Weights of a small GPT-style language model, trained from scratch on English Wikipedia.
Size: 15 layers, MLP 3072 GELU.
Training: a variant of Adam for these matrices, 1051M tokens, 8019 steps.
MLP neurons of a small language model. Each row is named by its layer, matrix (down: output weights) and neuron, and shows model dimensions 640-735. Each number is 128 + 24 x the weight over its row's rms, rounded and kept within 0 to 255. Numbers have three digits each.
After each neuron's rows, "fires before" lists the tokens most often just after its 100 highest values on Wikipedia text that the model never trained on.

L5.down1067:138146109112147136092115093109121143112123141140028115196101162123090114117167098135130155153115144090128111132176144137145015124133120122158173156132131125139133128127135156092112168139143106113107159138110166100152142162125073119123141135143111122128148116127113133151123118121123149122
fires before: "\n", "-", "|"

L5.down404:173151089118135149107122128149118145099099119122123112127193220111086104159126109118112134103119086130136150120057124132127079142113106165147141130187120161150151109131129140090126131142101099108126161133126134134167117144103149143113155132132142103155101155121115123133130110172160122140
fires before: "\n"

L5.down1459:145136144117160109160078134102158108123145134127015134167078104145126096117133117123166102145135160134132101119112125129134031128124135168096082113103126138124120105134148138121140160049161138151128151133143110142161086146126106080120136107148148153097136120123158096107097167125129104160
fires before: "\n", " "

L5.down825:118137117143087113124140143145129104104147166154011132117168116124150138153121153098134113183122089132115096144165128157113015122120152108123115099114108189159140179130177100117133143175127144082096122144119148106126137164098111139143127173118151115113123108140091145092112134180154136151
fires before: " ", "\n", " the", "-"

L5.down2000:159108158089121134122137120118089133133154116133040123189124105113125104124156109128127113140117087146136123128108125126118013100138074100144146116105132149175099079133126142146120107117126150123135131155106107090085136136137087166128113099120154155123126105125126138148168147123107128144
fires before: "\n", " of"

L5.down2194:131151148121127161145145124109139161142136170115128152134126119122138107135156167175158132160156164120105168100139103078157163136117141122122124081111131136142137085090124106109129101085066094139116138132100138136120118175113109108132148134118133110102164113070174156124119127125100200134
fires before: " |", ")", ":", "2", ";", "6"

L5.down1625:134198157143116112126139138102105129097115114130130101112152150127160124093157139163105147119117164095167159150125121156103141116117122132149150071130133150128130148178116163169120135147124149171147094109133178168116097157145080125174112102154125164103119093141133154122109100075126152126
fires before: "\n"

L5.down2346:150130139109130096110126107133130123142139136160000146144110138159157101145110119128105117116127107099106118128121111139129000121152137161157142106111118133113121146127130134161100108105108148125098125093122197157132185119124109124085126119164149096111145130137130104133099124119114133130
fires before: "\n"

L5.down98:132120141125137118130123141118142121148126118107000129106113173151124110133139136122125130142141147142132115120107130117142000119135135094119120124117153125125116113120130152110143123125114114122140122115118183125137127097119125157118135112117143163120114135145135116135137142155138132128
fires before: "\n"

L5.down2937:144147137150133144149088149122127127121118163145072146158152147124140151136139185130158113110146131147081113111108131102168029124171098118128121096169126146147134144121106138116125114130171125128115113159110147133123165110115152128099076131116157063111134151121112191142129131153126161107
fires before: "\n", " ", " |", " —"

L5.down2522:119137127131149117168081138100112114097122167122031126157109131159121072057123143136122131123113115044109076134128147097111038118165126102112119151143134124141126124135136145093144128122123119097179150121136164156118133153146139137145089113178147172118169119172125144154099150114095135123
fires before: "\n"

L5.down1898:143108130153145123119118119053162168119140168084063106129119119142101101118143134144101141135122147139109115119108139132113007131104125107126100145105122130114133124116161112098107123108182170121127063123128118148117133102087159147167148143168106114139144122157138101107143142137150141102
fires before: "\n", " |"

L5.down1118:116107143131155145125166129113148119147094140155052104136143156156149122107152138167152195173131116126128087151139134147135016129153158151135121083131142108150151139156149118126106127118108174136110114127078146112132138135120136178117124125131111082106147121136157125154139131096142121090
fires before: "\n", "-", "==", "W"

L5.down1446:119109132118168167157162103143097100136130107142039136123157149139125127114135114116153133127149139123116130123120096122145006102122120111135115113114094155168108162116120095122082109155120128136134158116139138149114145102139087116101081102111148119140137113134146192171128107123154131134
fires before: "-", " ", "\n"

L5.down2513:136140128127120106143128141129140123155129135111019132127155149145128088131135144133129131125144149133129103132127138158139000136125122114138112135122153150120113120127141144118165129120134149132126135101128139096125119137126138102140127119129191153129134125165140143141142152138134132112
fires before: "\n", "-"

L5.down702:135091085133120131149140151102130106131131143112125121115114166169146156161119147129140129096100103133129086138080135093147085137086147131164147165095131142096126103136106112112171140147115138124107141090124119126117111103129155122141119133085135160088168101133139099137112102089127102144
fires before: ":", "1", "0", " |", "2", " "

L5.down2256:147116151115126109146127138121119108128131132119000131158111094148132104131135143127116117108129156129099127123105107123153000146125122102133123151116126116128104107139133139125166113131109130159125123124095172139138136113113119135140129119138154156131138124159159130122139137138112124135
fires before: "\n", "-"

L5.down2094:153126124091103114092136087139107133151111104118000131104169129153150111112134127113176127153133091125132113124112107123110000079156112124133160151148135122148123134118121121132110179117110114126126147116119132158114150155129098129101136127165119112154144123112135109126111119101158100121
fires before: "\n"

L5.down453:146174116118116131122088113105113115095117084141090121111144167124118120086115133120158123099163105132141157152126134094093123119136132126155133099114107122137139177126138104142117142065145117119131127136081139184154158151075139132148120132135148115091161099122145137121090104105148132143
fires before: "\n", " the", " |"

L5.down3066:081153152149142168111150107130147140120150122121124103117153177170164120153124135137150161115164112091150162082139127115109120140136103122107156114122128113108134163112108128157127143111126131096118127143103125061141121138128155151145144154085130070143113124095133162126109074141124155131
fires before: "9", "0", "8"

L5.down2433:127161143128083157141096133123131137091126096090148137101128181117085135115108131120144090119126154135173137120137114151105163165106105146148098116130110108132149169125096117125131118124170137160134146147159113141153114141100135119118091150178159107192128126093094126140118106103106117127
fires before: ",", ".", "\n", " and"

L5.down1012:160159154124144128148143139152159097124113126137052113089137171116116128119139149119118132121139102137114129107100119122119000110126110138119118132137113160159121116112117149152103126151147143129139099118156164135109120147134139094146103105137144135130107111065163121124117148130123133140
fires before: "\n"

L5.down567:132119108140117099130130125138151124127132140148000126130141135142130138146127137133134125102121119119154117111149126140144000120103143084133121130112136105095134126135132116105116130126118146128133131122115175159130118117096112161142122133122129118125125131118139131124117135107120119128
fires before: "\n"

L5.down1433:118155119124158134157142120148119112090117123103064112134139132118135094107158128106121131115159116114092134133076140158119065115162104143145111111158137145140143163126122143140118112145140094124108127149135150135130141099154090129168105106074092104112145125111122114168123132135132139110
fires before: "\n"

L5.down864:119144116148119137147130108152107168122105120134167109121127132139179125144115111095136112169120063138097104125089111113110177127123134115132145129160124170129168140146135129104095090117129112141097152155092110140092122160137150164155085097103154156133149128129100117122125150138116124114
fires before: " ", " |", "0", "6", " of", "1"

L5.down1544:129109088095182112141171161145110197080137101146124140107105153146149155151136092070132155109123108150151139090086103123115115124113161140157148153125113153137153126132117127098117122179138088082087139108104126125130112146077143126121131102168095118151145126103145133130115134122163138127
fires before: " |", ".", "out", ",", "9"

L5.down1070:146160151141109125124164146139183116159113137131055095149108126141139112138149141095144159106141108108156097111090165150210066102144156142088129136130144142120151136113142111110092144106173152135129160154115123163152098128133111127110096080185122097122144138143133089135149171103141110151
fires before: "\n"

L5.down1127:127111120120143131122139127118134110136108138101052129113174186101110138133092130124139123129122151112154123115146103131103000123139128128127141128137136148126128108104106127131110140142130101103158158116149141142140161127105130142101120149141110104145124110127125137137129134109112142129
fires before: "\n"

L5.down2425:157113123134138123132116131146117138124126130120000133164121135132127093119146155141116116121132147128111100130129135113159000135148121106142103116142125122107111125142134147130134144152125119151144128155124197131130152123161119117138122108130127141120122140141124131142139125127132114117
fires before: "\n"

L5.down1046:140146125123130113126100145120067109118130139123134107125148116086123142133137116086092092085100114102127118101139150118122136126069085106137124181177137118123179132097128100094114159141168119131165131106098149097143150090159103126124121149146122094152126124151113134149169140131176101096
fires before: " |", "7", ".", "0"

L5.down1664:099130123113123150105129106127134110125100121162023124114156172126149156111112123123144142139149138139108154092110080139119000113136126088123147118125131159117109104110169124102151147129116075133141143118104168113144105088096134148149149117142181115129134098146151122139098127144148117127
fires before: "\n", "-", " "

L5.down1267:106120120152158130172153107142145142144124120103013129133124135105158104149130148138128125101132174158133152126135121139148000125112134103158121110113125134144129119129146157113128143117135100135088111128157109118139143110132105119160149119144141142113113117138131119146084145099109118133
fires before: "\n"

L5.down891:142153134131128115073095146127136145161161144143192129131171119143130098133155111184100096136096071129131096105125136135112144163124118151128123183137105116130109129132177153168148073128133107121089108190150121145116147144146167117122142114118194100139094155106130104099130111152157132155
fires before: "0"

L5.down3040:133144118104157125155144145167128111150146113116013135147130154152137120151137169111106114112143190120143104123131163103161000125124165109150140105091136110127092101138107122165090144090115130162093123129158156162123153115131107161142139105102163141110094109134150098113147131095173114149
fires before: "\n"

L5.down1709:107137079132157138111107154138112118086150113130119158141126137143162096127157119108152116115125155121124121109118123141144055126132100116098138108114134117117141147152165122130078138146123122140081094139126132093104121148113099097143120124109126113139098120097134155131131106183129131113
fires before: "\n", "s"

L5.down2973:150085117124137151142144142130165131161114159119000148121146154120125124133126137105172111132128146115151098114131124130166000147111145098110125087123125126144122147107105123128119101142164133138160138090117115142125143157119118122138090082151129106140109124110124098165108126114124092148
fires before: "\n", "=="

L5.down2696:119158121163138121096110133147103145147156129150043120108124184169142099134132121102149115142115141105127124134118135125122000129127172128126126145141131155111123150127119148117136132103125134134139146134135206122135125113135132110111099139105170141139146142130131135140102114143119121124
fires before: "\n"

L5.down2209:146117086137107134086112158137137157140127132108095100139147101105144079157117114108157121165129170095106117203102086102121054106149098133178120095106124132134084062144169109173159110128140162131161082082158142121139135093122142127124115124117121126161166082184146139135169126144139107070
fires before: "\n"

L5.down181:150147150124179131134152095130128128143119141129089145099135189149145107136142152116128085116129145121150136142132147109123133128123100126121109128147117156140132093134140113149114128151156134111128144099157137114146072111159107110150104137143112095159110150136114128100107111084095128101
fires before: "\n"

L5.down1206:127138166108095098122117086089152133145129154138202112144136096121108151093114118151160122091108107110096138126160130121148182122143115101123138145200135111164116186119119127118127147130101151130154111090114127110074151107115164140110114137147096108138112116144166109138102102175124111107
fires before: "0", " the"

L5.down373:132137104138147167121119094102150121106104142118128135125127171166129141100139109112118118133095145120100137117128132150127115150125132127078126105113124134154108171106155115096119118170104124127146126120161157131135095122137163133148153115145083188124115124137122122170078139129110132163
fires before: "\n", ",", "b"

L5.down363:138139142137149109128147135124124135119136132145023149131106131149101116109079090144092106132160088181180125137127123134115012149141146107113082144124119093121133139143104075196113111167130110139107134088158132117104096123120103119156098153136072118130127143106138151103112120069103159119
fires before: "\n", " year"

L5.down524:132113128114117136100124139126145121142142118132000121124145160120117124139104136095124121130157136121149136119119115144139000120132132111132134130096141121132113126139157159118177118098117118151117118141141163147134142127110117131140128089126175140129122136149122117124117133156119127139
fires before: "\n", "-"

L5.down2936:138113130121126116127128140125140132135134133128000119151099132123131097140121138134111113142130148135136140125131121135142000125138124099128117146112136123106104126129144155128156127135131139154120121123123187124126131125128120138144134096132143137130133131146126131121133137130132121128
fires before: "\n"

L5.down2404:141085171115117113098116077102111174123111119128149128093191138142100117155143119125157110127152098168144122133144142149086183135135112131128152104134119133107115072090126158125133111115109128122136157113105113108152114081123143126184093110119131102106151131085134108100138129141116149115
fires before: "0", "2", " to", "1", " of", " as"

L5.down1074:139122118128126121134129138121125115135137136121000117141104142132127109137126133137120123135138157135134122132124117126149000133132128116123133147122125127115100121130147166131160136125132131150128124136117183131133140108120116135136127099126145142130128130146137130122135141138119130128
fires before: "\n"

L5.down223:140123164108146166127120122109152140148161155106145127108137124140102117126139113155095145121114176121191165152169082125158169146114141107112123146134078136141126118144151162143143113111104148093138120108102113109103138175138087173119171087116103083143116107141129107079114121155127129136
fires before: " the", " to", " year", " "

L5.down2104:157113109133158101131132096155113174132147127107126128146171128075091131088129100125148088151081078134086096149087172127067115157148131099125138112151094160153094110129137128146088075134134077139126150164140131131128158142153141144131161120102141131125155088090127098166148119109119149129
fires before: "\n"

L5.down487:093149112132129118096106168096088102095112114123147121122138129149125095125148096140127140107076093098103122163102203105145175117076127114131133120119128104113123145131155118147138139157152160120145133149119125110127130104134089148116134115127175179184096138119082119112152102149143105101
fires before: " |", ":", ";", ",", "."

L5.down2375:140131130116125103145134132125145122138136133118000102127136131140120099142135131138122121139116148136110114143125116102136000137132111097136111132125119143112105142138159161109136107136135131152126128140109170146130134133122130120136139077124135129132132119142139111127138147135130127130
fires before: "\n"

L5.down1633:138133145124153124156123110146119124158131135117000139122111161141134096144142146128114136128138147134144125122125115140140000131142148099139119115140150147117132116137120123131151116117122107163134106095124202119119115113129122143141141118141154160155114145154127131113143138122121126124
fires before: "\n"

L5.down627:137101142121138118158137136137133123129135134103000136139098108135132105137118141141127122125143155133146137132129120134153000128139109110143131150120134129132107110146152179120149131111115108160117123131105184141125143103111107128133144079145160146126142132165141122143127126141114127135
fires before: "\n", "-"

L5.down917:166146119133153143111145106082098098149089164098100127113153126124120150104111138127082096103131129116100103100118121112145051124107133122093082116138114117120122145122154149202148104093126158122142112135155177133147121074103102100140146145145111092117121104187149114094128141114138139123
fires before: "\n"

L5.down1606:116181126090117124164105125134085158137112135096128118181175140112162089136111111126085126124119125124131127143107175137137108134123127107086075174178123117112130128170175103153083139123118157173124105123154174117165137119150176130119161158154134125097126101139145119161168139147180102115
fires before: " |", ":", "0", "7", "6"

L5.down2345:147120134115137113133132142118127122150119135124000128150120132131129111132135144146124136123130135144127124136133114122142000133127128106115132142113130130120096119157133169118141115136130118156114121119124174121123126116149122134136126089138144151125133118140137122115130144138120121112
fires before: "\n"

L5.down221:118095112103110113110138106093157131142104116121041112106105168143109145096095110136116126144141103115126129093103109120131011102126138139077153112111127138115137140123165150086102121113146115126139116103108134142092167105114113143101132129117131117141132123108120111131111125078170116156
fires before: "\n", "-", " "

L5.down751:104120168141124133096148129113147116157166144164164159072165118125147106131143173115130086168114137153140103143126157149107175116119103081105114101139125104111135140139148144119113153126110112156160085145161123132134115134104103138088126086119151136109110113140073083148153153137070103106
fires before: "1", "2", "9", "3", "0"

L5.down2449:168137114174146117121116099134114163078109115121142121139135127161097145142086125115082146093161144099166140129133143141127144181125132124143164128148152091135109145105141120118119161150153172121148140111147115105096084154104123134110118136105157099087156142157134189127109078096118114134
fires before: " to", "==", ",", " of"

L5.down2511:135109107120132120153112106130116119158141128145000132107121172138144151137177138142091104143144126159146114130142092138113000136112117148144121143117118106144130139148159122138170110126146117148123113114134182148125157159132122134128108125113164157106151123131124102122117111115135137109
fires before: "\n"

L5.down1831:118109109099117137123115102138133133118105161089167155095142103138152140118113078124142096157153079157100100086131112085088203119114129121161163116130098161120113161138154100081152144126145131113100113148156197111115151113132126129124181104077132122116158061097108079139173132111150111084
fires before: " ", "2", "3", "|", "1", "\n"

L5.down2096:113135127145137090077113071136124118152150143138127143142157111132092120110118089164158102170097111132118111117120186151138156118144144157136146147080112120079122125097111125151138106137134130132125107088111126115117141142168116109138183086076129142104124080156136121129142160157113139136
fires before: "9", "==", "8", "1", "6", "7"

L5.down72:132092149115086105091101121109090121111129135138026101101135181139109117121136130165099114146150118145129076164129144112119026151133119143143089137149110152136148138125187152099125150144127105097176126181156189135111126160141125108125128099135092097134162097137115121149123139108119113099
fires before: "\n", " |"

L5.down1116:101173130116127094133110058105104093134124097100038145142107149121110095140130125141144125120145130143130098106139145132092074125152171124072088141126094137093137151137150134142160100115107153122133117119121135150157094128099107102122136095126135152141149094124160112139110134105120106098
fires before: "\n", " ", "==", " |", ")"

L5.down2720:137110117130164123134120122162166116098113123142176125143099125133109104114145126125115138084140113129149162174113139153169140090163156138136160118132107118086136086178081090174125113109106140157080114132110111112109142108107119130090181096139100164099099139153165101149109108176155140070
fires before: "1", "2", "3", " ", "9", "4"

L5.down1838:124142106114114120127108126123152192120129129164005110127185149139124139084125153141099149149123110131143114148161177124131037110143163098120096133140127125141110128141164151138082126153147138098135140130150170108107142138158097122110113105130130113135117087101117164137152141095153122138
fires before: "\n"

L5.down671:132112132120141113113129134127123119132135126120000120141090147132135102139124129136111122135143148143129130121120115141143000126133132108126122135110132117117107118138140157135158128127135134150121122129119192132128139109132108141138134101135158143131136135143137129130130150130123116136
fires before: "\n"

L5.down2041:132158147121128127073111123125129140143127129105081125140177161163128077100135118124113145095102086111151117182102139118152074143171121143131081161142110125117180144144176118093103142102133117092177148102127157100105093128134122098121076122157122133149125140111130117152112153112122136131
fires before: "\n"

L5.down3024:165115111100094130134161130146128129116132127118058103144174160124095138121137145146199147146119162144091112117148125125135085142109146106130112105117159150131160187149119129104117100092079138095112101139143132162109160127143121142103138108141140144139110117102123121119156121116125079100
fires before: "\n", "-"

L5.down1163:140136074139108149098113151080115134097132156129095122141128139160144091121100106139109156106143098120143096178136098128129079140150123175154112114105128129121136157127116132164145151144125129139182128123141099199148152138141125113136130099142168133098077124125127144139176125142145117114
fires before: "\n", "|"

L5.down1111:122171111125103117114119157118111143091114163105109119170140105096072159116121136070096097117133120082118134134112101149128148143121120146162114106140116158145148140103100129096132164103118154122085120087115135142103120154120138091104104138134117145124167137144138141116140139112143130138
fires before: " to", " of", "0", " on"

L5.down2619:148158130119126115075113160118106153131115143096029157084107104108154138134116125141125140148116128095113151113132171136146000101137138125147148153168137132135126155142136151125111095151135096135147135127099162163131121108119144127089157136123176087115132162110131116124180107120145109135
fires before: "\n"

L5.down366:175129130104186139126128141106110135139106117117028137160182124154106099098140105125116117128156112093114093173145166127153037109157126100117092104119124105161128114142117132101120129168149137104174164128134140079141119140154121143147138134132137153164151127134136138130130125105115145108
fires before: "\n", "0", "6", "9"

L5.down571:145180149129154115142161087113177100158152111085022115104083113140109138135125150126136131122143121163145108131177132135134019122094156116118144130106171122164148166116144111150101128121134142129150136098162137115155139110092151110114134137148137115131130126149108116140130124138116113145
fires before: "\n", "1", "-"

L5.down882:152135142112129140100158161134115112124108138119109125126111124142113123129138154153146160115080096168101092122170080107103113134124095123171154107143109170091144090127078175137158104109146119091101111115119104122114161122170134136141148132117115118142127104138137146109112095158073133124
fires before: " ", " of", " the", " ("

L5.down1060:135115124111109147064101162124128152159100117125001130125103170150107114099114117103121157136105123127140101125106150131083029138139133141121169153145135135159117124127140185134086094149158104112161208147161157166148162137173133132124116061134112134099150128117149138157122135147138124095
fires before: "\n"

L5.down1049:143113093114153128095130088171183114109150112125056137080151152119103126139094154120091134108161167144147126139133138120164070116147133142160129138116107139112115125130146096114141126146097118121153147097170155124137113125137129164120101115128155134121153130180150105131123125132106087135
fires before: "\n", " ", "-", " +"

L5.down1485:164152112136119139080125150125091080110107124121068091153138105108148113120139121120094123162148146137119098122113151105081065131119113140100111133145127096108123085113141114147094084130143121181209116136153090155127150147158105118147144086110162137109108126161112113149131104118111119123
fires before: "\n"

L5.down346:141109127116141117135160110128124176109143087110059084156157134089092109139100122117121103154128123099119166167151129120128025133133085162164169123120095138122127074147137162116125139135126077105146187132155087120130106092147133134127157070137126109124111131107140149117122114106155137137
fires before: "\n", "9"

L5.down944:181078137144103120143126122129158125156118135107078136168159093124131127151131136142123145149134133131136087122119150134142097144111122080149108094097124117150134143129156139093108159135139120144101118081137106148120123126143124115132126126154158153115088116155120117111196136142146128181
fires before: "\n", "3"

L5.down1241:128115118115132121122137129109130125139128144122000118138120132115115101140116129130124116132137141144128130137137110132136000133130121111132126149129131116125117126126137152129154127118135130150118127122129178118131136120140124138143129122114144141135124124136131130127129133130124136133
fires before: "\n"

L5.down1048:117165148078146146141132133100130108133119122111006123135118100139125127158100134157133192128122128112118115144072148137114000134136137110119161147147130117144123140126139107140111158113107093133116138172110127141125150101111131152139076098131120119111134137129140147130135160100153154123
fires before: "\n"

L5.down125:144115136110131117140128134121132121139136135123000120160097117137123114146131136131122128130140150143132126119113113127153000136144126101122126139120143116115100120146146154126157130130127133165121124132116180133132129111134121132133130100132156159131146126154147131134129145144127120132
fires before: "\n", "-"

L5.down1315:119144145150102128104121131141117133144124162181015142145136149130128139131115086143138150118114107122129127148139157164115000126147103122177109157107140114088111128125140128128139122154114155131116142146116143121151144125121094098107124132118120112171154126146097101153118129121149120128
fires before: "\n"

L5.down2236:137130134115145138170127090133120112161157137107033144154096133164147074105132168121114130162152127116130120127104119136147026143156131107090104127109143103131150103123146075146165117115132126142146158142140194145138131080106111131111139117149158154171142164162129116135146138124121124126
fires before: "\n", ":", "-", " first"

L5.down1963:153133117121100149132094134122129109176141141163047146173105112117092152152131128128109126116164103103129123145139126135111045120174113094112131120135106145159106095139117156146107096137163098118145139136129089109129166135182146128140114108129163115127130088121118133134144127127097120106
fires before: "\n", "=="

L5.down2463:117147161127166113115138156087141128129126158136026104092113116152123092139152086144155114157117122125096094110124113106121000135143198130152130116112129093133133129153109118126132102145119126150144132102131108097143118137112137165155122090165144168149140134139151108130098166126129143158
fires before: "\n", "-"

L5.down991:135120129128133117138120128119140124150133131122000122136101181128124112132141137137128124132141154131136125117135107123137000138130131102125123138133126144118115141132135136119156120127138121153112121123116175128124142114119125137129114100124144137125130125148128125125124154138129120127
fires before: "\n"

L5.down2810:094119120114116135079132116115124078136101143135113151120145127103140077148143117142114167132136157117119139177140120138179150141174123170094130100150099141107110166137117144163107153132161169123103121109143166153132129152142153139099125113131146131104142099127150145090123148140136158110
fires before: "9", "8", "1", "0"

L5.down1570:133112133132143133111135151133120140138133130117000124143107155132126097111130129139116119140133130137138132124132121133142000136139124113133126131122120144126121108133130164119119127130129088133138124122126201134147141123123124134130118076130125112106107120128126131144134128136121120125
fires before: "\n"

L5.down1684:153087138112165088204109135126119156127128104134162129149099089148129125160134124135092124125157104128127117132101126125133184101090097089123162186099078173152160110134108136138143154123115109141121137149118129133125144118122114149147082165147133133101127124125160120124135137151125108098
fires before: "1", "0", "3", "4", "6", "."

L5.down1601:118140072136129141125151166116116145103120158103163103075124144149161122134123162096142126131109095148105119150139113152119143133129072164141096156161110138108127136129161080119159157110133100107166156103145112127095150160103164140120142079159133171111172111102133139186100132144132115125
fires before: " |", "0", ";", ".", " ("

L5.down2382:136119145105130124125119144109127115124120129135002130185078087121123107130128132141118110136131151137115141134111126139146000131147119094136119153107154108116098111146128148128160122132129132174126124135116196134130131103137125139142146104121159158132134134156155133115132143130130130123
fires before: "\n", "-"

L5.down1479:130149135162138113156143155162102116128123113137116133165118118116105088131104128133135108099108121118141129114142170148105141149098139128121135130151093135188153118157119101127116126112128078152136130130132121147113130165099125133144144137128121169086118138097090117146136122127126190093
fires before: " |", ";", "6", ","

L5.down679:125119128130119111131110136104106129107112181099034129142094069096177113131103177126107165154087159123100121156141145152124005137129114119158159122128106153123111095151146125094155126117152135135129118148116127086124133123115101148141130131152131106144127131156153156121134119137144113128
fires before: "\n", "-"

L5.down1851:137143119125121157124125118149133118149148133149053128124114167117083117132152122112155170167093154118127117136142144096143000128174131077153154122116127138107147137113153111118085160107130144136145134153152151114119147163132147141121114145140103097152119129116126116155112117134094149108
fires before: "\n", "-"

L5.down2350:140126124120157171126145095129128147099124109151031132119100133168137162148155145113116104134116147165130160126139095090127047136144128139177085133125132126164082098168157130123106112151127102153163118120108147097123116121106124123165115139110153161106146129145168127125108125113113143134
fires before: "\n", "-"

L5.down45:133084105130096098099122158086100159117135137124017121162142149162111120135150098171119142108140103120107094158158124100156047105146112116148141134146120160122123139129165149144104099161106158144114148136123170131099151113147119139138095117136104092109128125129123137110101138122092123150
fires before: "\n", "-", " www", "."